config.toml
num_attention_heads = 8
attn_scale = 0.125
init_std_o = 0.0
lr_mult_o = 2.0
lr_head = 0.00465
max_seq_len = 1024
dataset = "wikipedia_en"
MLP neurons of a small language model. Each row is named by its layer, matrix (down: output weights) and neuron, and shows model dimensions 0-159. Each number is 500 + 40 x the weight over its row's rms, rounded and kept within 0 to 999. Numbers have three digits each. A neuron's up and down rows have the sign that makes its largest values positive.
A block is one neuron, or neurons of one layer that tend to fire together. After each block is what it responds to, as a language model described it from the Wikipedia text at the highest values.

L8.down77:508555458464531505462456521501526541507456520473483480491519536521464571532522576529454538542552459524494506510460485572465537511504489524505511445532427627528498469456525450432506416455415627456480563509427509528515530498445503461510513478516500478450514476512547532551500459496526494471434501495519494414562509539446500525556513493493535456476520458513419525473488464488487488498528537481483486506487516562537545560513548525491476503615515532511471472486527520521522540459525506
L8.down79:451479480552550526480498492559611486433532482413471530557510553513476468465568515539549497546498430507529442540559570497511517515533544536561477453441503471601438385465487403545485467564511526527483442431448504503492501580577461477520476525509496474450552516490485547517484532516504522506504457535445487526473436441494522439527540514492544528470441496494492481511508521566448457434471474445479505533550488518482447552516472506485560491576474493614547462509517543389543533543457488
L8.down185:542536455491567439506468476508550511520497524470497500489566527467516507475418553551535529558465515443460534619493551511459514531494558483472489509504575498502476503578440435540597471456447569478545534488442447439498478371443459452554500476495553467543498485430467485567496425539504519500532571504571513402564509527366462459548468484488519447468554458487482479516507533530481516432506493480469520457512509534458485499463456483445514488510448544489527485458565515450477440483421493
L8.down414:470515454452535470513478439540439486520457570500497445557550487550509518579469486498491487450554565631473544543510506518499502506460496482483520475519480518502506450485469419453501464492538532431475530536567403564467461539558542522544494607549557592462516498511434526467481495480574515556390455464501555544536509491496489492538463469473474499554551449500473544494471446484416530564458480524500525425480456584464505492502500564488505520554501515498488509534529478511474553551543490
Description: Field-of-study connector. Fires on "in"/"of" linking a degree or academic unit to its subject, e.g. degree in accounting, Faculty of Engineering, Department of Water Resources.

L2.down1:516466481553469523519466464501475465510531525476417496507510514513477546447451495460478526453436424452517528526528453454570519516444502461553514500484568512462537526475517425508532507528522516523460484540518532450542501525500499448443527432547542499511552479589498442533514506462556457521539432506563494495511498574451539491525531516461479485486588514515473509518494484473466574525496526473440455443503495523506540470494516469468487547517463508484597491543499547510375484494437511
L2.down35:493557510554479524518512490504495511532515464489518508472527473490523490404411530470490472494490468601468492424515442584505536504456540470483528448465488505532495476537471526471510529484450488497560502505435502519523576492498555542521432487555437491446459479490516496506566542513463502418574445467491462536560463508499526547485519522449470458464494539488494458468499469498427519528518465516553484557544475575515462464496501475510438490574500448501468620510534504469480499499525524
L2.down77:529513525481468553478521511492530532520507440522504481499505477489471496457572558445518488492528550503472401510487485510488512451529512484496527547471541407492487508490535431565523489551533461497422455506533500489462508537471481570540500485535503495411471532469423531462493520460541458481548535488421538524442515466543500496481532472539483527536552521485489443448559485418491522550478516545444537502432518415555419523495485468562425499548523512496470459583462606517492490493413470
L2.down137:487583509496535474486451560524509528538533508565518480527494501518496574490414486564524512496509456536498539419525463518478385523442506510551482531471467588447504505508514483534524469467477513468533416512533516545476442450466509501562519523504500553449460534513423556510497504494450447534335479464444504541528493529463491490468463514489488494499482493573557510454518482429446514472475522471488436439533446491490429427515496548479411555474497448533427496502509500571542512497519505
L2.down174:515458530500548555540493508490459553537506558530439510504509465512555518515468554450428507465527491431473526589459521569496524490476485494484563504432490526412472529487527477534524503511535475501429531497544446498493518496524575553475490501544510502457519459487489478539433491506548495493505542537447544553467474463614535538493465508521488502495538460469504463587553496494558541516570433487580479527480445436415566532464507478522518450555480635520471465464434509521519512477507512
L2.down243:469492600461456524430499433568536563550552568498528419487504452463550559526610526494500568567491527476550470523499578517489538522445500511514487470421478591447493464427579462456532458479425465496515544502531416424476506497506476534442481477460569544450524583496495498461496498444502457522466441482540468505559456512557503515454476518486510484536503506475458481521542457518506555505549529564489452516457494558465595475489541553460520508453450478506517489518543456436444434460477494
L2.down252:571461511450561494446477516533519533515410454544541479465503481451505516498448496498520485573485509522483539528470444531454515540488483476518506591479493475557511512582450448561504453488589469533477496551483481449467553529492494516450451469505484543525475529518472457432495458553465513469548510506494508437484551540528479492533518537557469485501485551519512500537446481509432458490554510531461459502546511506462504486418503597534537479513501506531593472524546509470476488495510563
L2.down253:521511464529554522514521486494535538501539465449470530465492454503473564520526524534460539499511565462458453573521482526466572529459516517500519554492440532485511456545533505502515541442541493449515455488347408560513443425431497553469463550590518519475526510556435434525507498522560463528461491417425513496493449477505460541503415553467511522519535487489542462483509527503464490492519538488481516490505502527470489610504541529535545563588479523437497424509579476452481513489555476
L2.down298:468549516489525343451517482469496594487466459503534490436531454537496529478466523470440517518428529498517561521520491432412465522568478511508541559488538467418515559498505509467559497501572478544445535521484466447460501477396497448496551431421430535534493536448476458515514553467457511493524581558519482485458441585604511527494536511531538498483479525474484472546425542537539591508551549540482526482505500455466535464474470508482517485492478501424470480488516505518491537511570486
L2.down344:447485527555498441531515495456425578534572503555466463537475472503448426464480467483472564509473518518518441506568435545506510472495485563489444548482501472439503492495498565487444513545566499479518422555535447521488475491482509514484502518455419501475524456529448429445528487529595456517606456430464341525449540410607533438527555578499494499502458478538538511589477541452469468535456489575529563518560469535515500507508442501478521506566507529564447535490555470527489465509519573
L2.down359:492472471488526496484507433558478589425573557488573516510511505524509496446447473519505451494462577431438477578455524517541535539468527443424501472533499498539538498481527528523500465447479451480515491504532529501484474520497517519544461538531453490531502497553508467419480490513472441501513558414483433566450502468580537534482474478551511500470554475506533505440488491447525478562530472548543499497482490527502521411475504508472468503596550517397544452541541503505434512552478506
L2.down419:496523413521584510481455511537497522492522435462580528587465455526553537533516498505475491491471455560509497516531506395500562544493554449527556491507431580456552477535545499513521595454519523532396509529468450528486480422511544553498509497537488596502467514521568462516521491524451501522493479578414521449530503506556485512518436512488416505499544523458456490469451541495531531531523575552532481402546518541501526473502505551547470519538499493454500456560431495527441469512459520
L2.down467:438525532540482599516494450504525456495521518511520539484482470508437516512543536511434456450435515472464468435574501442549408522478486476447536427531510512537477532479509477552471495470532510578524444523519532497547388466475502547512484432543510534476473548481536481510508433508559520462541489498532477545475436543526483502513581425559475526455503465496514528571469545488502538513501482593556555469522496513492512535453467417514442519436485529520534606476515468534468551531510458
L2.down567:570521527636496466499409465509511470447518504544435474476444457522491533455501483464529477497481473513491472510483503482584478498517470494448467459504538491459525454459473503477501532553491476513513472464426491495487500515507491501502522440568508471523607503545480444504555456502528477460510618527443527495496486576531546443547562430495478506508482398482470444456493492427537586546478470532557489504450466533457536529494509471530449578555481454534449413534554514471472512431469534
L2.down602:474489574538455527484501503477442512515511456502512482562466540533503404503514485486437507477559501420511510559433489536482531558456462478514473606392454462505479564504507447566465464501546505477445479485409606527531554534438533477494514540517414475534444496487460559468461499448535527519570467455542447587523471502475491453521443473476520494536529435454457538589441513530524419529506486461495477477476534490490566508550539610524475486457487555493530480470518537463542490530552480
L2.down619:517542486527451532516564478467484511559475514536512531539512619459565452435468527495528502495522501479462422474493499614484509465561534518482496448439504498476577536521533505500482491402470514532518536514483484484552494479501576547501508539535498516431504506461489402567464477447472470469464526459472556469466519524452524555504505577526533473487527482526463555495473569499547554489537387465497559484456528462503548558454514489522441469540483463443540490527588471497447507490560493
Description: Word-initial fragments of names. Opening subword piece of a multi-token word, often a proper name, at the start of a new table cell, list item or phrase, such as Mag, Salv, Sen, Arg, post.

L2.down17:515476493527444460501511496568467472582425500519528490534557520560552479558500446541494497567475481505526536439560502482537436445437493486498546526577481517465499490457488430465441488546522472429459437541461539489476442499465496408481496475449499472428438497524483444492524499454503492549538549517556502524535551534521504561585582480511512504563584466479515524520502447584542470475472483500456455411481473544515525475477558525514569494515599521446566475555425563503467516449418513
L2.down38:589437540563500506522521539522484494547523496505482476544491606487545472517484467548446515554402493580464576432490519485494479465487533551559493497558490543519487473506504533520460512433482457554467545384518469492621518540495487495524507500603486441499510432461508504448491553461473564510590547473569546521412519477472443505480500489503518524454482483510471471491537473511467512472502534465525549464466399519432500505428559470519477488463590561505475501471466483528552556514608454
L2.down129:475462517532504510470510484464520454497541485612516521485508517465480467531523462523452487511447490570442478501542527479533475450512511504479486541523465552512437527543533485449580550515555600554543480537470467462472570561537481456508490569579410507487414457535461467512461457517552497453420526528538593459495496533497483506517533539440515498503472481514440494500560470543551510515444588501487472463458503502529472564420509528464504480407472535518479498543460512498507598449488477
L2.down173:454442565506472535476531517499527489527517505582456527542500496473445546479456463483471439451473480514460499486471521455499547496527581471543485425555504484508566442472548500440519467479501531538564428451576520505547458533470513468482542454449496420488465448451411556487536495446582555466509508532441447539497493506446530455503472460484517519429528432467467509432571471490470472528507538458462472475541406501537568519485493536538507486551462475488458563512455472482514566462494538
L2.down198:529442561532455553506493513456478463468537495493486495480503531506518437518523493510496505477450528579520495492489599566494480455492490461475436487594541504443491474560502509524554511459508549477522549531538532579494545543471513466472511506556520489509466438586539483459498581502453482526525488524483471508525486504469492438454493527464539462480547507443501551531474506466497461593417504503611523487513445506459488488460514487528477492495541427533531466501511514521476552458563497
L2.down241:458556541546490398579549552450486557447528468487507527471486417593509536527517519510480459503543479525465541473504475562563524506504465511433546460513504532522528502545509375477451474542506472498601482569551566564499481513522457489543494510517502458538527495515536491449527517476431487442480511476510559516510502454502618464507558414466575502471516515525498563473528390499538533513521497522531456466509496502396540572493514536498493522501518546591336482480511504446508531505564463
L2.down277:482456448520489533465498473541522509459490449526477493575571545493471473515512501516492451565541490541432572451500444512538470457520488526508515550514499547528521475482577546462526522493448479549430479455481532511495492448492479468508540504518527547472469488458490598442486483381489598516552517506534525436503482467576514501502524495462554404538487536478600509470506460458489465521525497506540524563527428498498518501497540418562507409501535505439496511505519496485489419559545449
L2.down290:455539559473531489533534392454542478518518525498562456501508526535442503602514428521518557518521432570467502468517497536555492511531504435496502483548551447503487550568531493431537500463471449463484587529437495510513492514551567449563524490550559453479475503523474491481456521488537485499477502500526495563467545524519447564526444522463535492514546460477485568483517501519540526578484418558518514486464556501436515474505483433556503488490444469469572459493530499415478546505440542
L2.down347:513494481549542627508497481470527503503565502452555478428473499513505428522456494512537520532534389516574538462516576542486514517515512486501591523540528492542509487530494557457586481488507506517535496459505493536530539444479565454530597480524422495475496498474534504443420483498497516474436536523410555425509501473506427519514599459529517492423550474486473537541505463442468520528483455436463514514461527453446503554495575470456495504479475429475501516527551428416462545449498556
L2.down376:469510491467542457564541541440476550557518466585482449464466518457505477485542514545475466568542426439494427447540561587513453522507523512491478508578516528513535499518528465450568566557457508504525502498466535595467509473462453554479543558497493456493461518475549452528514505508468506512452555574528457509512562488493481534513572491509545433499489485456488488455546477505565500567457499483494492554491429511508446515516495439449583478437513466508573457573498507520470481476516529
L2.down404:481590521477462520399444538514488505509475509564492502483445554559587449469514515531470418497564542519493500558496459489464482470460566440562529525449524512466459464534496438504558530560497551510450450489486486468540524498405485473467494499506491525500507490493455491489455499536456553492488489477467496524539506474541469540447483448468473502527510543528450570526562518458449478448533511546518536502514505570488479500480571513479458456504486587439567507515541488543503543482550519
L2.down469:534535547491498500511571437478438519426577461469383520538463611439512472477547530494506524468512489507549491559527516477529455538512440495524577474453506515497489525519563550459461520473444527498456461545521542500560569517462534519511489457516592556512522502509487534462445481422513542521487569483521510493491491440500453525403481474434511499557486452484489506500535455534475613541548478501493576498433460494424475438492487517511446456485546546426514479511442505498566508490520518
L2.down493:523551560516512450523542548588515472485442557435547561525499537538433490430529478505502469458513529493472514561491534522508492476468438507490524480405516476466520495555526458452517495492503544478498468526447561517565467474480551477487469508456549451408486498488489476542504558535536518542513507464475511531539496451566516552443522454482510446492481482460503457544482472539423534587535437522445489468507513425478558441497484557539434520527507533498545545538404544525501534483566479
L2.down497:483547442474551541504418535484438481507495571548562540454490448567526512463512509481496561467494501465530497508477542529500432552520486422490538476492538502497528502470501439504495517537506557407514506460563518607479498504511560428469465446542516528479459463508499472494486437556452519490481413521510517473508554525564524438480509467506445482549529491511512551463510518495523486498509422539484512567519477522508482503482484557516532476458548556415511512563480517519501514513566530
L2.down550:433489528460472543519489565485554470574449503504487534568538529534513557556499497529495500463464501564463493484499582535546488409470587507527482548471444456472467515484534494549462523517497525492478472546466483536474441493523518531544559509553426594438457530456456517547456529461527532562445530545542487532526488492519489574523445511525512457498477391534442430427523555521540455522452539520485421432439456499477522469466549450490489497553495468505518515480495479480553485452441526
L2.down551:499487570501414506530504499429510526514546487538496508502522426462439451472553499531480478484504540529519493482483517510508470441470559528528485595577466508521551479533572469471557555505503478501441493489441486494509472539500531514480544551478522546559497479478508498488535500450548473563459479422427432418515490476469486532519472534489570511518573586451477528456445497500476510461482518440550477494466493491456421447478477487403431508498495522469515466517448425582502403535568505
Description: United in place names. Mainly "United" in "United States", "United Kingdom" and "United Nations", often after "the" or in table cells; weaker on City, State, National, Country.

L11.down317:468452491534535493536575474451578531500496499448496545533489512575453542552536435570508424482430511577420506459567471569563462470500506519461547525493527476437466525557514515489547490543502524533492519516404475481527489498516456526437469489489514447536410531536469502508479439517494516473463542561546532515561595460443576464511503456495497444577448543490453549600589481460472455518579511475466517484493494515469575465484442562506447452461461590453643518593494485453481535484497495
Description: United / place-name first words. First word or piece of multiword proper names, mostly United in United States or United Kingdom, also North, West, New, South. Weaker on mid-word fragments such as pict in picture and ot in hypothesis.

L2.down75:499489448441511505546531510547459469505478481564487511443469525449516459497483518436488503524467467464441474571485507524467532496501457544480490458461527427497548467529504465490544511535450471503520480517520545451427504505466517557495458456556478561494516486585497494468462485577554507518451450440476451520478495498540549512483413420556471463514543466422520473594454452487474510506464464568538536519525473548468482573436488403483472471555508516498469523538461533585528587543541593
L2.down205:439570575476538491547488461510486545403404530563505439484454502472463486472478491487502464526506511508485501523484515484458555526481484516427465473494505548537479546509466528475529502468495548460472507505475459522446431505558556415453525546474459508513427577517502531399592498522504606519541514512496538514458474480494500572456498587539578539536479562517547458492523475523500513502468493520485436444450429515528465532489576489499524546513454490541420614447553459535519476496503495
L2.down212:474480417559554505523493461498436519499504429514474491560446603414474469615533508468573512540488471504528470525468559499474496512516454461490437506556527481508468501483449479487511480509499517514518541571548501521456484548538501502498487570449508503525493494525471442494471508548520466431519521506561487563526579518465466477480391412552492558463528490413520573499489530509501499547480512532543528513414488500576365550466565498509484518425523493465474491532546503499509516538487522
L2.down302:414419428383495505402473512493530509509532485540463450466447470549465504522474485534545452541490507538515540489484505511515479441475482492479472433522473465522540525559489517439486425534585501534547494449526535480512502478511483454540405498538497489484568481450563473475568557476468538556557485436535472494500460585518554555472404547565463530501462468543492487519529423500479507498525511492514526616498543532490540584503497566510542493533492534450474574492490465435525429509512474
L2.down340:474528474475509528500466534463499501532569482498549478487514527468445557588545462525511439497470487410475535488456472531529477461483390557510543444463500512505481469462517489551503465512605507473416485489390503483482463497435509546490478534449509510522527587557473458486529428541507559493501530462547481558546512508488465573388493467515451461534418501471459513476492456488421546530491548558513540467533532499499460534468467534516441526512491499578518503510433549530550519570484445
L2.down354:421486424530581510530484504498461488516522414486469479445520632513502475485461479455433509514453548455482579506471497532535531449416437547488503495557528554484533469424482482454518462486501472509486530479517499494545578438555497501508566515424488409438453554516465437479437476551441517507545483467505479525539539509456527473509484544428545477449487527468446499517404523498549498528537495492538541479443522488444529489493506530501484578574570522506495530504463522522541495505465531
L2.down375:452500585485458527513466494429526509606511519500523515489495512514591545481435489576573522470494538494444465488498474577472529515471529454479466486488534512477465571424502521444490512494480518496549451554539559533467539495528429479566534552530473498494504520480563530463458502440471500484472528436541472447536520519555551471485506540446544499521426553474473481449490509453542475521512490511444552531485476468509480530471538513561457521466509542466517480533533471489476522493551524
L2.down380:490508514473502489466443501522554490508521488550442488473488512474514496488479588524570453540387425467568476499507468515477546470475462527478543514464449558517502525499455555506515500441512507426446540549484577500447558486389549403484483471484506491453537545511400531419508465536496557463471424507482529479498422530477497480508491527543516425462495533486576519558504577494493546514492512543498507471501507465517487409484603527437515465467471533545508505512474452473530493514550577
L2.down460:518432570523462491461437498507469490500532462435514460464514472580503487536376534472540502487440461461475484530554467525487530575526565495504438453536488481585525530496504470461456525552473533534526561505473557471469480515431570468510489526506480550539516485442494428514505435507537517433492495457469479521503494527522426538485482569496492498503458493583415503524545439505505537450479490531477523404506538498504527561439531541488505572468518438518541520463560524457522534530492509
L2.down526:438468454528423456398509514466558459557470482514520520477489539438497528543474485496514484481516504496400505475489449494498561461540495475436468540498452487545586484491483521528498478515471492433562498519580534464462590513440484465508420493465471488499463497476408450529450392535530477571558449541580530513452508472533533520529555567488527525452533478509526475462538472456488507532509513454485425481533511562501543508480469538466457502542473472540600455501517524511549506545465495
L2.down541:502542462505553544542536469475529527494484561478461440573414498521510602532510576496424440495442479467487587566581394490437560526446461501455466497538523550490508454493516524420530480466522578448550495505540571506507534470439558451545462491486514494447547515501483489517480470514489430469533584524570505496570506456495473558497544449501557546533483565533511492488547501493516519540492476504473473456509497495471455520470486505480531483396471479444523498450425479521461508434471601
L2.down557:480505498532481486508461588527485517510497528433522468477487521512533547426486485539489477500482481535526518489554486544521538447524526498496467456459429522517530500454402547512498543465524510492480500601501525458466557524495463394432524531451420460446530496471419486528507503521492487504559408522485468450525509524588461486520517515468492470513474469518521462509522404465474496420516482503533508468414469499498558485526564508454509546556489595528563512505488532440536514470440543
L2.down561:462507444569453523461495536530482518505486445560487481450502507430488471500506453454513559462599469495567515509524469481495505511471479516496445456458424496555462517453567444554531510532483452584485515501494494453484539534464496458546526500466503498463470546486470511513459487477493447440503500507550523490459512435492489453491602543517515470485488411437454465449465517542466440581479495515468525487480503526522480511500474451517570447546468527452419504499492482486519453502502455
L2.down563:439548536558512465551531496522446497471447530539446431553556445494477491499447560531467429505557579522482501476466475524541585487568475455470506507462540624557517520460490581474513474474490527450480549526414497487485532525420507523543537563537485432568438519457510494474491518544495543477450482484517550528489483467502449517550568519461540504489484541504399520475431468504479533512525446461469449468492542545457495454513536475517538482455490495520527419506485559488474448537534562
L2.down578:479499491506486516556511542538489550543536418537495497469477495481471496493581460536513513404505519553446509496491533547487473426476546437568442560505485484417496535505482498413513532460531508490416498535462541476500473512446503443521571458450530494435433467385508437497500540496539540477558405463533495514551510502522535597538512404495548475486498489454531510482498559526547474486525458509522551501476481485500456484551534457505459487533472489501491482489571450486455518517407565
L2.down608:538492511426465515501498521451473474558464520483472414560473465456498496461461586474520522454433514507459564464439515575400548481482560534454455464503435509521441547489504469433481488523463537530496497442443516521464541495523495555511472540429567480485488527458486498506539464465465527555527542453531464506491500441537553487495518477438486542588537458487514526443468496446530510473527560577424464556457520509495486618517497514543461503458475531483513491525505480491543496512461514
Description: Word-initial name fragments. Short capitalized opening pieces of split words, mostly names and proper nouns in lists, tables and credits, such as Ge(offrey), Ro(ffe), Jr, No.